Weights of a small transformer language model: 15 layers, tied embeddings.
MLP neurons of a small language model. Each row is named by its layer, matrix (up: input weights) and neuron, and shows model dimensions 16-207. Each number is 500 + 25 x the weight over its row's rms, rounded and kept within 0 to 999. Numbers have three digits each.
A block is one neuron, or neurons of one layer that tend to fire together. After each block is what it responds to, as a language model described it from the Wikipedia text at the highest values.

L8.up2:524482493451505511495521549570521512508502525476448494461511510500506470502502521502504463501490472525467471476506528472441508501504515465518489485541507542445545527500504500516487457479492502504503514487528490501479513524489488492489505483518535506492493537484506524522496516478464497479509475471508506489490492509495508505526515455490507509472515510450470531504506498497465507513504495520537548469441518461515482531464522499506465501465520506527467512559506482474489502504515493457499475441522470519475442505480496487525518468497499491505517495534537484497515507512486497486
L8.up13:538485485468525498504487505483488481503499473514411493504499516465511531534498499503475519470504482557487494483548521471467495501507490469482510464496523470525480525453533505534503499484529508501510519475551503493450539490513482499541466508523474483533523472466500505541507468516504495500511549530484508490497533490465471488527519462512557505493548485551523524516496493428523491480486499510521484510459473525531481514492528554476506500471492494472501500543460528466526531495513474488529505477483477472531490501514502522510516513507529479508495507469487530526515536553514509484
L8.up332:469493442438490505512512455505554531485477498502494539480535505550485521502486436483488528485510497487528506505473496505526479527439491498494499520527545496528508532536505510482516519489506543533529532478500473490498495482510509469549471531501509476544499496501503504479553488503532507471505488505525473497474548544502492494573501471472455512523500460488492489496466519485498519501482516487463484517514486509521485493525485482481514529512500489474517537488502477474506487474513484499516527469518522459452486483502469482517485506528526500484480536518498455509529476527455535516
L8.up371:502475525465507495501548552517474493475523522475493460507510482502459495536485545480511489528476550509503485497473510469485475470511509489515459515514512482487489538502504500489460525527502547545545544468495479475478517485523552480472483505517477508498495539517501479478517539513525489481520507469484545518458466487507489481509515474491513470495526528465517506505540518533494514524516495480521461491496448486497495538480514447525472453509546483499499514473499494489518489543473515541471499524491480500504493508509470477447467498534469494477499516467472545518496505529509479492
L8.up416:523524440470511508490478497495479525500469469502437489524489493472525500533494519473477487509525503478470467502526528500453477491496505535475472491520515495466549510530504467477522543492476449520509498513477501525497520507496499463517462483473498517427558489471530517498522507528492522553476472470537512466462554488507489496500572513483518462485532518494524530483479541500489513464482513512485549502496489501530514516492496483511474519525446447489489525482478497492485480495509507486511542479497504470485527502533544480513496540541511494544496461527537485511463531479482503512
L8.up726:517497548481477510515490524489518480476479479514464471512541512519494466561504527483486489482510515507504519519485512522485497542501504464497485489526455498515531472481492496476520493476509456524480497463538480515516509459505508469458497522471526489526492482470538495471453519490482467485503528493517519512494513465498519467515530517489501464491549514481506513482523505490517512520490476526501491469485530533481535553518489490488483496455479456458523521523500493434515525471478516458446490479491560485557466526516486518542502518495477508467489532442474521549493518487509521523
L8.up824:526467464494477527514493521550525501456455525496472497516500525467475469555523518497470501532485506528469547493485534486484436516523521506510490468503504542484511464467522520521538518456515454499513531473506480451490556493476541487505488515493513518561509495491550506497518517513511508500456481509495515480452507460490483434530534428455497485510482506467489510496472503516504524489483512490508469476520457507483501523465537537521482515505483489482474491498486509501562484493533516461499541502504478527507480494509504493493478478515532505494496485514530500543482522513527525470
L8.up831:515496496471506499494469503540477513508455480485498510478455531507461478513536521467507502474499511520459536458527538475469461503513494516452470505545486516490524512534513495505453565530522523469537493454530477488486505543494510469536491515510485507512487525470479506497503465504468488477510506533504478505481489510521473482513440498536494500518558497508477514506496525503421491503552466541520500498531461509457481517543470517518508496492533484467472516487468517468528464532514430512494476510478531475505486501444491539500511471497516499540471469468508460501520506520489486500
Responds to: Second piece inside words. The second token of a word split by the tokenizer, often after one capital letter, as in X-a-vier, N-e-w, or apostrophes in I've, Italy's.

L5.up325:535512504523479485484466499484513532520430503478525535517509484482459464475490494484477498466515451488504486506490529491459522537491498479492480505515483493487481504452541465518473509503507496475509503486500505536512484504526471514453551455522531510528490493466531523523453477496528513550516470522462479491488474490513507538526529498509518516465528493457483513516491494488486520507522537514507532489491502497538515529508496521549447447527479488528510510474445487502529513473495465464441480474495512506527479513511519507447526522509498521491451492505450490505506464482493478513
Responds to: Third-person pronoun "he". Mostly the pronoun he/He/him opening a clause in biographies, as in "He served", "he was", plus subword fragments like im, am, and, ill inside names and words.

L6.up35:519486487527494510525451516477508438498473506509501494493483484472496500484480579503506463514511533458485508520505462478524485490501482519511467484473464474505485507484463490526528528525479528497558516495441498504516525479507498495453502444564528479480522523521485533495483517506507489469520447516511484517474507537482500493520483497496521538484530491503481495515562512552505496490515528461462496504528507529489478496512489528493526505461529484504533491502486540465466497433459506498482524530522506494539510457535560479498520482514487483496437501495530531499525484471499538501
L6.up124:490542440487511524525495517481503524491486474488524495528501519502467496484483530470509471479517478481491508504487475539514473477514477488529484488518476469521472459483522518510507549503511468453533496500490487516465458536492509514517511526515543498482470513526527460460502475490513514455534492490592452545469467470470501482536484547513482513538536461505508482489484528515503511526524507538478453518497536509498493444484514475491484543519488495486474505506485503512463507543517527508491469515521485489536505477488480477509544524476470493458461478507564490482476508523506504520
L6.up366:514528479518501525553504511533479467504493527474529481473490485542508499513467489490499471440512530516507514499504524485500526494500476530537512489507470513481475440494533482543479538522467501498524540562565445512534506487488519501494456533531464542535482504474520474492499530499468524481473465521534456477544522484516489460546474498551530529513501514509479528484467447504497487505473512502479482499493531536537473478472518510502465508482467497470509518568537487453535491514483535496503508486486524521510488504468464485483500505561480482491481487485508522506496485521474506503
L6.up580:493531508515455541471486501549481463539532516487517522475485517525531554460441519513491482498495523498557469529531497509526456508512463478485496474504545503524457510530462514532486482507570473532501480532512485501480476507477493508461464511532499519476484461497506502483518476493522468455510515454526501530490540495504530497499541485525490526543521490477512502540502480488520482445508475515491513478480505466519472480565514454434497526512496501526453495505477488500485548518489535486467501490498513535496466486472523498479522502515491501496457501489489509500502536465487521478
L6.up614:519463486533517499508505491482527466480507495522466530509490570496511478537532519531473462544539491455464512485505521556467469476469531487512483486492473459489505446509465523532468496513459535487481526502462523518505523489474532545472512500521501506478495500516499494502491487538505487510534502519532464467517485474484458524528495555498482502523559503472535502500509506498493507496495514477501489475506495537492483518500475503490539500535470525485474505506460469434430508533476496533525511514508542524520528511515474528463510494474516499491484492453471494543497459484502536528
L6.up682:462508547500490490504500517483526491482477496487550508485493523508510514522476453540513492506551533514470498504447481515526509451501476479483496501483485487542475475495492489533459484479501503516540514509522497538528502482524498493502500463507514506492494523492479497522503507503500518514488543501526482522530470492494477451431508518445498522522539551511481501501516456493524537497505548492486461496475512468505466474507476492539486569555519469495508491529483492503530495525502520480493473492453507511539479517533488501501529474510435506501529513476528539483503483508468555487
L6.up730:494489495505482559481486514468481488498490539499564537481487477481492512509477517487495482489585520523513500493488457534517507501544484519525514480511492498531483441481540498511491526502458457484524539498532491499507515525509495479490532450523523478538488501489452497465488519505503492488518528522527490559502491459505480476539539558468542500520490488485444478492485492548495467499503503532456482483502495494489511473511482506530498521522483481494529508475493479508488506540453535525510512504517533517478507521487459491465494469495427452495511495476486494440480518522529553529
L6.up806:528471515509485490503495560548482490519440539509541544508449529537512510504477527467486515469509496474457521484484490526476480500505547503507481501468527497522496512474507501533495500485496522514508513526525484538529511503497463471490484498469519509491478487516485480505525513462519459485475463504507520497466533501522532504518485481511471497488540559508480517442481471482515482490506506475456465470521511528505491465564488517484497511524506476460498513497479526485522493518485537518498493480501542487477442486474545464480481536493537535489471508477484470582544527487522488526
Responds to: Person-role noun endings. Final pieces of occupation or role nouns, usually suffixes like -er/-or/-tor/-ist (manage|r, write|r, illustra|tor), plus whole words such as player, leader, brother.

L8.up26:494468498499514489490489487506479504456518499505530507452501507493515513582511525487492460479527523506536467484492512524495464490549486532511518515510475460485475477513554538501491515477503468464528482510491478448531485511490516482493463475548500484472473527472491511512520509500506497474477509554513531564544509486451530483520508514483506513498480530533498483474467499528474497487458491486498477484484517463498533523564471516520476508483516496576508543497545501524506531528459481526481499487503498522488519500524484480516503489480493473456511510505473491503493490550473528507
L8.up38:487519531477486492572477501530447488489517488517501479528517486493483496490454536482493529504477511506520511484520543494486502500494486546486521471489525503478483486454539478497470497520496494461519494514517474517492515485483503501521478485520519517469502522522542473472521485538528478487511499487494447483522550515524465531549498501464538438530498495481507518494513505524525535475491486501498503477503514499471466465443478498518502454486474512469453507535457484518476494488496556500469474529490493461523551493479492457478517535537475467503522474465511568531451496548544533473
L8.up193:498505491474494519550475506523483447529480464493534487453474488511571518527436518490479518499538566494547488534474487501526492515537463515512494518503473508504475476507536526505504515476514505497503503460553458518529477483476507530481476456539541537526511521498502504487500542513515534497522450519478466498526507522489478445513517456510491493527504533509540495531474462509513524489503474505482484542488492458472460464481517472507464498463522507494512529488504503490503489524515479502496498470532490464532540516487492470499500491514496499474457428501518520493529530524487504471
L8.up238:516459492507523523515490525478488461515490521476502511448458499500516519513495514489517491530523475510513501486489469425458524538524490504452467499524482512482471537508505469529535562476499471509485468492483475476488506510486503515489522549491519465478538531557471523488488450536484492553448509490482558477526520487512512495508515507506510470526511578514529478471547506532539509495497501482523529499467487512459472474507492514486470478528514458495509513505472487491479530492488467499538537511506500494517508458487466519507488516485491456511517447485515483529526495498496491518
L8.up340:453542506498484483522537505493497462516498487491542528522539498534460481520448510469486474532506505507526465463501481504472474487496505506556517517523506519473487530528488517469531501433492477501469498451517522488493482480484522526503508500524502530479525529466529500480461492514504476513532482493498450467521502500493458496524487507478472492505488473476500417516480489545520523474520507539514545528494514528478531538513504484545499478500533551502503488495480471513524488529493557530502494525493498531538485510537490507496463524481516524560466511511474479499528483476494513510
L8.up349:526489502490511468489461486555480442488479539450525496475484507514513509497460536523503474498524503511541541504480514525490461506489485504480556505522503502473451528483486531510539535527475507524499475481500463467507535494522495531512487479524479509494508477507522493488452513511501515527513457508507502488445509517483532498517452497491532499492532519477472522551507479514522490525487517481508527478521455522495482520504498463501477502498458509513497518548439523511540543498509512440494490489507496466503496501522519545482422505521476454483468512472499524494523515508570510467
L8.up454:517528493479485498531527484521543522511468476457488501489508533525574523485445473473488501510459528497506466539503495526533489527524474497515489494518510479526516492505574529473522509485477494478498560453543489505521473480481536526505501488528543494505501484446506512461508522500500514500505499501480501486516523521495488454514496473481480482510459504494509457512514504507500522490484498517436499499485484473517518500481550483490465487486522503468493533479489510494522498502519495501496503461529508493515511544477540515539514486463522505514480470550517516506567528442503503506
L8.up805:505492497479483503548497526501485472519519537529475532479513542534524504515487495491467502489498530555498478513503518518516480499537480517476485496549492499464453508472491499461551490491455502526475464527508478529476514468469498527514469509475556482508470482525498495521509520460532535517456487516551454534478460533534499555478495549469536506478508524465505512537475528471494483491493469468516442491472517489497479478507523461525505534470529499494531482501554514491523511489533508515489502527502489498468519480479451489485502479522447484507486490512492518511488470517494476491
Responds to: Role nouns and paragraph ends. Final pieces of occupation nouns in biographies (compos-er, football-er, manage-r, photograph-er) and sentence-final periods or blank lines before new paragraphs or section headings.

L8.up101:504485495481461479533522533530508534514456495502538490516532485508500490491452497555475522501537482499493472513487494545493468511489463513564473487518506506525464505548480458499495517461503492439494510520492493478494517514505464530503527473482488459503506506437508488478505527473525520505542511552510493514522512461486533479482503488470473526478534503496545501500500531516509532511498540536514518532508475524479471494501528500525482473504487483513485520485470498514533461507501527488496497506468460503504488467529470516504473539542471522520442510512492473514459522476467476485
L8.up165:529470535521474506516513499530495469503467495490473524466487461481483501485445492494474505508481484539516473481519545515527531519519532505487493504529525509520508528483525476475475491478518495510498484484479496505562536496513523493464521466544480447509478481404507524498528494531506520515478497475539527480511475526505502530489481479496478495486499500494496506460533437499502426522539527508521521473523472483514481492484500488507472473539504471523504516524506489542479496493475516518526471536484500521426477516478483503462513551520526490470447547501499491496500507480482499489
L8.up294:544489468520455529537529487498479514511498456522519514494503453473518502476478514486515518505471499543456500508482500497501502470521512531474465485529539517478483483549445499525508506514469488482492531502508479551472523508512520530491493490492497510490520496515507514466501486515481467520480507473476506500538517509505497518505469546490468477497502508488478491498491492538512516466455499485567498500502498507481521466545548512533526476512459458483467495526478529488525482546498500498528469508499496533479460483480507509502572512507435474503508486488507506524472505485488493511
L8.up313:531497474514543520487476525520507522504473517516524476491506502515475492493461453523554516469445478475508518502507520540517501510529523491487475480494508528537499515492474526500485505458493536526481493518495515496463496494507544491541484465533519499490509493484544494477537479519484536492503507509538489479481506508472458492491496534522513506499534498484524523471524447511528500552447483508499521500546512506492501513538480475474421504504454501490419497521522474536514468489468505481488488550452542489497526511486461456514455535513537471490476525500516504508495488499474459454
L8.up531:496484488541492574514490560497485481511491501495546513516497505440473490526498508474481470511484516463479533477514504473519541495491489534472492506494522513492490529509518483521485471536475482483511529452566530527502522510509501514495533478518535480502531503483496517461530478521517471522460468453480486501508541494528506467495492516465500507512471473492509468451525514521500494483476527484511473485495478483463534497492549485514497529532452511539467530523517519506488465509491443536465497522486485525489477518501467514510545490491497513487534521461516479546492520441479482480
L8.up596:526453497515499531451469518529516485523512504493491522468479525500487471517474507480513492476514477514441532420484490474496507455498519497501494481516543543503512531520507475534513496524508499455519526500504507516452484484494463546558510544536489494492517521513517484492511488537472538530496521519454553468531514487506501474501546510493527531509501505458467474490476487497494488531490483516496474531527475504494450527510512455476506474493448541497501505532531554498507512479510533504525498488521480507486493468503460473462502505492537498500490504478502489501503481529474527521
L8.up732:541478508533498480469499483523515495498476524506489498489476531523521487473502519483500512479523467545478504502450439514483509518538521491471492531487475553538572507530520492494459525445470493496541481480476514502492470485480515548482514471505507474480488509466469546500510513449521512479467530489503503490431493497486476479504478491505549485479514519506501532549475473487525472510507554493468465487508491508475488467470550503501522531540472511496481492497532479493500491484481502535481460524450443521487466508535486507495500544506501519485507489503462515479488502548506515511
L8.up767:528466554486531501536491533480545505493498516501517493469500522473465515503453476487472542537477502540521488489502551504490532481453535519502482540525538509490473557518456457467477497495475495505542486518519494519565548458517504503532527476519543511493485505496501460515525514504495528510495528514469499536500492557460458514501500447493522485516528510535482524456525494503529476497529493528495504485484514460472479528503462494520497487518454460516500522518478464499499539476483493494523479516432482507476477477502489481513526484516479516463471521528519517511540511537518522502
Responds to: Ordinal suffixes and word pieces. Ordinal endings after a number, such as 17th, 1st, 38th, plus mid-word pieces like th in athlete and birth, or id in Candidate.

L6.up187:504517500464488498478501507511531505495524490486470527509475522485498526520472484479517518526498505469508512513506509514509502515514507502485522520527550471503501523528484545494520511480497531515418536455521486514489488474542493525511476483492487475516479534473557498491480484519520537508496521514487526544477538521502472466512485505511474477518472496494488505508523478554484539495456530517513475527480533466532548453502492456492516486475507474492482507481532524483473460501511434522522468451478481456525511531504500489542513501461504474541465473487497501514541519425482512499
L6.up353:503477473500495485492485525517510514483492506489527527532469540545492504533512531507520465501497510497506513515480491516496465515484515475503495488536469456473538495501460462462487519514442485485441516494490471453555529498530512438510460517517521484477463482498502525462507527516492530501498526488511492471496512524476537529456485553502490528503481507484525480512539494520514454485510506519476520487520488493515496548535517526493470490477462495555455535498501536505446474477473460464488518532527516528490477463481495507482478534524488507521468498474512510521471515492493525547
L6.up434:506506551535511506493512495463535544513491484471526532485493542492496482509522479535512483521459540479487492489524541505506497556509494526481477461496527490496466514461476471496533501496487507506476499491512541460480459480533473488494476478515520494519471537486480479521506476535468484520527480450508453493496518499534500506486517489479511461468482522487492512447527497517493530501453468487539488521541472538488473497469522496520500508515533502553520511529518516450479513518528461504501461500497486449482507545519525488518506515501541502452483473517476541447490559517475492470
L6.up513:519517472490533465520459517539491441525492488496521501486483500482472507468489515488531469465517500472493489483540555506500469489470465495493510507541454527493474514489544505500452524515493470487503490506531509498511492494518460554516571502520485514526473480453549474506486506503535537496461514492487557517480497499495478561504482530501478498526462510484515522483439516512533448519485494532502486491505520471525536499498503510514519524519515527535468536513522499527469499466499477529521484439451489506484508510537480536457522523452481496511455505487473489505497508551472514501
L6.up606:475497543473448521464560510507514515470497473524492493495503513472491510468494530486490489516515510526477493506458491521494491519527459452540475510508536507471529523477501474438510515464502479524464464477531537509474451526496535481531471516518506491485468495470524474483477484525525487542511525526546488507474523443477508505524523524503526538500484540480519484483531488498480485499456509507484461490526548503493519527483494484498527501521496514496523504490514518487502516520521455548536464524459477477500474514524547522475528497481452496526517444486546457476508501474503476542
L6.up735:471499536448519491517543493542501496485532493477510503539510525485495504492479515474521500488494483485478518497467496521480517530514529502522526493459501563500488522509478530508495521463462500517512450512533467509517507450477508472498452445499503510513428487504513515492508498497501519543485528477491466501488511468532478498511472509463489474506505516492491494516517509521509524497446467499475493486494584472498476560535468472519498481531506489486517508512492506485448523505533507482541482439487477515459502499511494498516480528537475532509509481478534537526506561498479461479
L6.up808:497513477530467501498506542454496519466502501482536509470514508483501462472506542449440493458479539508500513504522456537491532475493490533540469527530535511485519530508477461501515502492475497527492509488475461494485525488445508530496506499479513532432489505516484478497531545500483486481508522554487501503507514541499570468503477512507479497497569504462510513502547500527533537466476500535521510487499538513534500482474512517480511492548453475506456494514511467520511455526489453476519475509448499517492505517508493476537468498474493496500486503496491495529476501514458499533
L6.up844:484518552494505517504474476472513503472516480495507522537489501546513492506491475475493484500504484460471466530502495504466515501552500486496504500499457517527505560485480506512498501481484506481424518438504535483492537483505518451560492502492532529491444529543479496470521492531497530491501541486482520500462458463507506467475507480545458487510530516494528512534527466492507458501477514504496510540531506487524491506514489531515502525483505529511508512483562540512431479497460481544515449504501498497516538491487484485522544518509535474490477522501516469509491565448497516545
Responds to: Opening quotation marks. Opening quote marks (", ', ‘) that begin quoted speech, titles, nicknames or scare-quoted words, e.g. said, "If…; also stray word-piece fragments.

L5.up5:492508523526510473500472478535543479517497510480514506494517501515507460534448510527472501456559493483511483504488468445495467485526490518532502479474478483531458480510504510538492495506478468531509512493481502488505506478481512505523462470482460508473501503446464495485506482526516545527512469532522491527480509522500488466531504522494556480490498472493510479515517478526548487500491513520504452495525525506514463517539466518522445515489545446499495481555494471549450519526551533516529524507493477492523511521482486465496488457522493542475510520519531479495521496531513554506
Responds to: Word-final suffix pieces. Final subword pieces that complete a split word, mostly agent-noun endings like -er, -or, -ian (scorer, producer, governor), also committee, factory.

L6.up92:548462494489468478510517517523475446509500557536514505526505536479502528507426497505538502545501495512482491484516505519496526482506504483493483480487480524505480469505524501526505477467531476469519496503491429505518522500481508522476525483493499513512491520497523534525527445498464462556523489522492478556494529493500480529511502522471520452506501525477475470490474505492543494482534489456514499493494469500454523502460492494500555513543533512490463438495491515490478481524500490539506503493501509466483475526461496509553506475438541471476533493516478453523497511509523476502
L6.up105:528508502472501492518545519498473504512502482526496507478461555502496509462491520480488513510503473499488467454487484538507490525520487496509448516487488546481495508524502491486513470534481521507469441478529488485460488489520533494473501440535472507517510481505482497481488467542514533503509472525509513492476565529486520449482471554518498544524511519465497542518479496482511537461498539479544520572526503519493503470455487528506506471525466521490501471486480507537496441520501488521460483507492501492488454534526529497504522524557511457473541505500496497482489481528459495454
L6.up156:535488518493482502486501527537501504515501483531500506500476510444515468498492519512502479506509473510484517455491533517498474465510481490498481525508467503510508524530550473463497515487506500501514504502461525483461500532487496532479515511519480496531477497495528519518479517486495495471543473508477503495482477520546517520498517515474557468480543492532485514490470490487529453520477525486503491456483484474542529494519464474484502485532520464500565482498504500563541440454453457501495514458499494452488483505439490485457459517471573517502509517526495526469496511486447489543
L6.up249:504500483509471474534501502542462539487453532544467519507448492475511558502493497515525535508519517466505521496483501519522521498484486456450466495500525525445511501469531432504550533535486511513527508505527497493491492531487505490489515482497490472503458474459486531502523487471514520509509476497503470499495499521486517489514482509452514498457486517498559510483493474506535491515483535483479501505498515512452518490478532511517536493541480525524525542527458458507494474516457486496536485548497461497477523537471493501509466541488507513486541503529525505540490506481483517539
L6.up428:513510492503464498484493512486483497517483462489555500508528484526484493487517473499481517473544502528544481509501495531511477500495516484500438480450504483511547490486500461505530481486514503474511513517473463523468528537498520507491504508521473491492527499488513525519533482465511491486494520462468496482481544536482485535475490448493455524545541502477472557486545520492528485500464498513480560468520502483513449500489508452525458512513498491477515520506487465474509471531514506507549492536516481489491473527473481445460527482510525502506557500524520490518467474434534518505
L6.up649:476495494517486507502518499571451504477508548537473513448485466495479503473527427513490504486511459538489483506526524528462478548486511527464493482504482542477519503524492509501527503502531534522473466533515494487492484498493487501494489517511511515502481524486531483544513484504537487573489517530482494473466548492455479499484486509470506484533524530471494490520517465493492469482498512492493472494512525493501554512502488466489477517520531506512518408493472542499463524518519465536492470505476488479486509474513498553522499495510467534488495558522504481448490510493505489496
L6.up727:506446524492470500504479525525532483492511526462506525541439471487467506491525487498478497487480517527505533461469520505456470501525513451474463507529559485491500507501502503551482498476502501542514496539539523471465524496482504502475509523489511506471517497521512504487498499542485501504505498496485566489515481513485506493502445471491461508518489517480539510513482486488524467503463531512507477495504467509481461541468485496519475473512557508535480506517468497495469510551540475465473484519463503441501490507472504487475519498492487467506495477565513464478495545551455519494
L6.up749:479510500502460506542555568525522533460443474500475512489481523488533532480545491501549547487537528511459534469506477499524520459522499482482562498487506525489524510514490532535515522497475544479470498498497491528467466543534542514493433492502481517516485554489483491529498503520493524480516510511483492505483497534504445538539503498476485482478504502511520513517504537507488480511482526507503483481516492512478528485460483507507523518484487507509446518488491481501521469527505535499505523495508446470484512515502540529475506509456470494470519519551486464522505492549504480494
Responds to: Ordinal sequence words. Ordinal and sequence words after "the", mostly first, also second, third, last, final, as in "the first round"; weaker on mid-word fragments such as "th", "st", "d".

L6.up224:539493492491484519518504539505534499481502513490508515475510485473482498496444464493525463464494490506523468487461535553446500533503494467464497471529523480481446514492518498471522488519490477502532498530509521501509534490527460516504482481486538497477471489501528511492486482503534512540509510476467489530488483461453525497507508539554457484525456517474535475513510513503506511534517517467506544497496460511471515511533522476466503435474506511505530508549505500534558516484464496548497485521498468511500438466503489461509479526482507535527464512524541474509491494506529554500
L6.up266:549479535528529499498528472476529532485528467493458497487539505475501531497521498489520503470518484527527509503560527471487473473502527508464503469515492495467509485491520490496521505471476500488513494548547508527474507496481497515483490488542447522492516471530549505532512562520543499507482482521506470474469473485483482491501521504490495469495512454462481484488494526488488466502476511449522495431454539486509473484528472483485490507488521490507512488463477544498508489521472494536467471504551510521497499520489512496496497495475494468486480462526557484497501516534520521483
L6.up291:503484540449502527511502485515533510467533499504520498473475517496512516510488501492482499491499510487484510491503504481512529544494492523502536492539523504509507494479541473489503517425498523503512533550496478472498492472575511482484505508520523512528463533482524494482486479464506512494499517474466473485446475541497497518566464479519478492497487527478469530501504528468489470535505571521519530530470510502494529505513503503476519516488497394515485502460477485480548524490494464498497479481468514529507493530486509499528499554479485506504450506485507492475520476514507498514
L6.up293:505485435512491492454476519491516499513517503517522465491491507460469518495499473494505500520471510470489504479518472487518488485501512499496531494499502517441520438522534458510513480497502511524521457537481491508506521491531502512500540501505483488528494489494550511528499546504502528525466502495494461528509515536487529488472486505537486480531486511469516528518517501496508502537475495508533500497481543479464484514548468539516550462461491477498521470527506519470477482501484461512438493482483476497539525476487468491450511529509507543524472516453469487532553531566460563481
L6.up436:556475488466475500497533563462486523488490517505523506530505479519444502506560525490507520551473472493482510522494505537475545490525501502440484490508527511500509517464520501472485478518472499492496547483503506499505485529486535511465509485501526463458543500456494499532498531500474491509499464493513521508465544494473501480512473496459521496502488500483507534494478503539474491480462497520463480501437461469513486524505495491523507493494509522463473500512489545498556496523506533461495487484463534546567476519512496525504495484485457532486463501493462493521512532493489491509
L6.up563:531505453482509505520497477519492493527500540482491494499438512492530465514489461521518500493504493512528497472518527493481480515533486482514488509536530499509513473505491479499498499496488539509523505502486479469487446463486512504466504505524413509558520505484441482478473509440507492463514477515497525526486491477511503509540570491499466444570481516507488524497510539502537504502460511493466516504485497499447507533512530480509521473557469525543487505525469503457519483474495497522574532476493512483502456527476476479536499517505499485503457555515517483515470509518511516493
L6.up678:509501565468516482466496479454554479510501507465510509488494494459494555551495511505481490495524469504506446496477504506530522519510459510484514486503482501485478492478500505513511530448498512453519520545500486521566495520472523472495556451489506448522523496489477499505511495506516470501575502509518502475485501522474475485458469455557508505457509488489491530514512498519501500500510511500478523494503551505495435467462482444498502492461520504520516532502511461500499465499510482521522479457526539547520517552509473520508502481485468474545524493469492510501489534476505510502
L6.up858:486530486500497522516475517509511532466519473482485474482469505516500458483499518507524508487495457480492544477491497550467495509499487515497494469448528535481514512499502508520526455534498495532444501498519491509497465502532490523525514546468491510484486520455519504517494461501540498509520527480530495507501492504522537475488503467541469482458517470531547484520478472487518490506534552471465495466482526491490529522502521470464511496503527475484518469480482504474540515545449512552508552520520464526536506510484469512468511480521538517464477488490471566474483486540526529508
Responds to: Sentence-initial referring pronouns. Pronouns and demonstratives that open a sentence or clause and point back to an earlier subject, like This, it, he, she, often completing split tokens such as Thi-s and H-e.

L5.up752:487476519517489500501526506542502444480499528501462463521502493478482538452504483461446475531538530474537491550474542505482473510520555502472475470461457479491499501515507512489519472503500532521488513472500471526473538528488489507467538443472478518464480505486525524546521483491495477514482491486501516510441531501497520462502464499471508488497518505513515517461522486494538451525499547511493491501496518495474489492518505503499482506546464509523515454525474529521496444501448492509509527529520542535509492502504507508499478528448543459519485513510495477494499494484513542497
Responds to: Ordinal and rank endings. Ordinal words and their suffixes in sports or competition rankings (first round, Second Division, 4th place), plus scoreline pieces (–1) and word endings like -ist.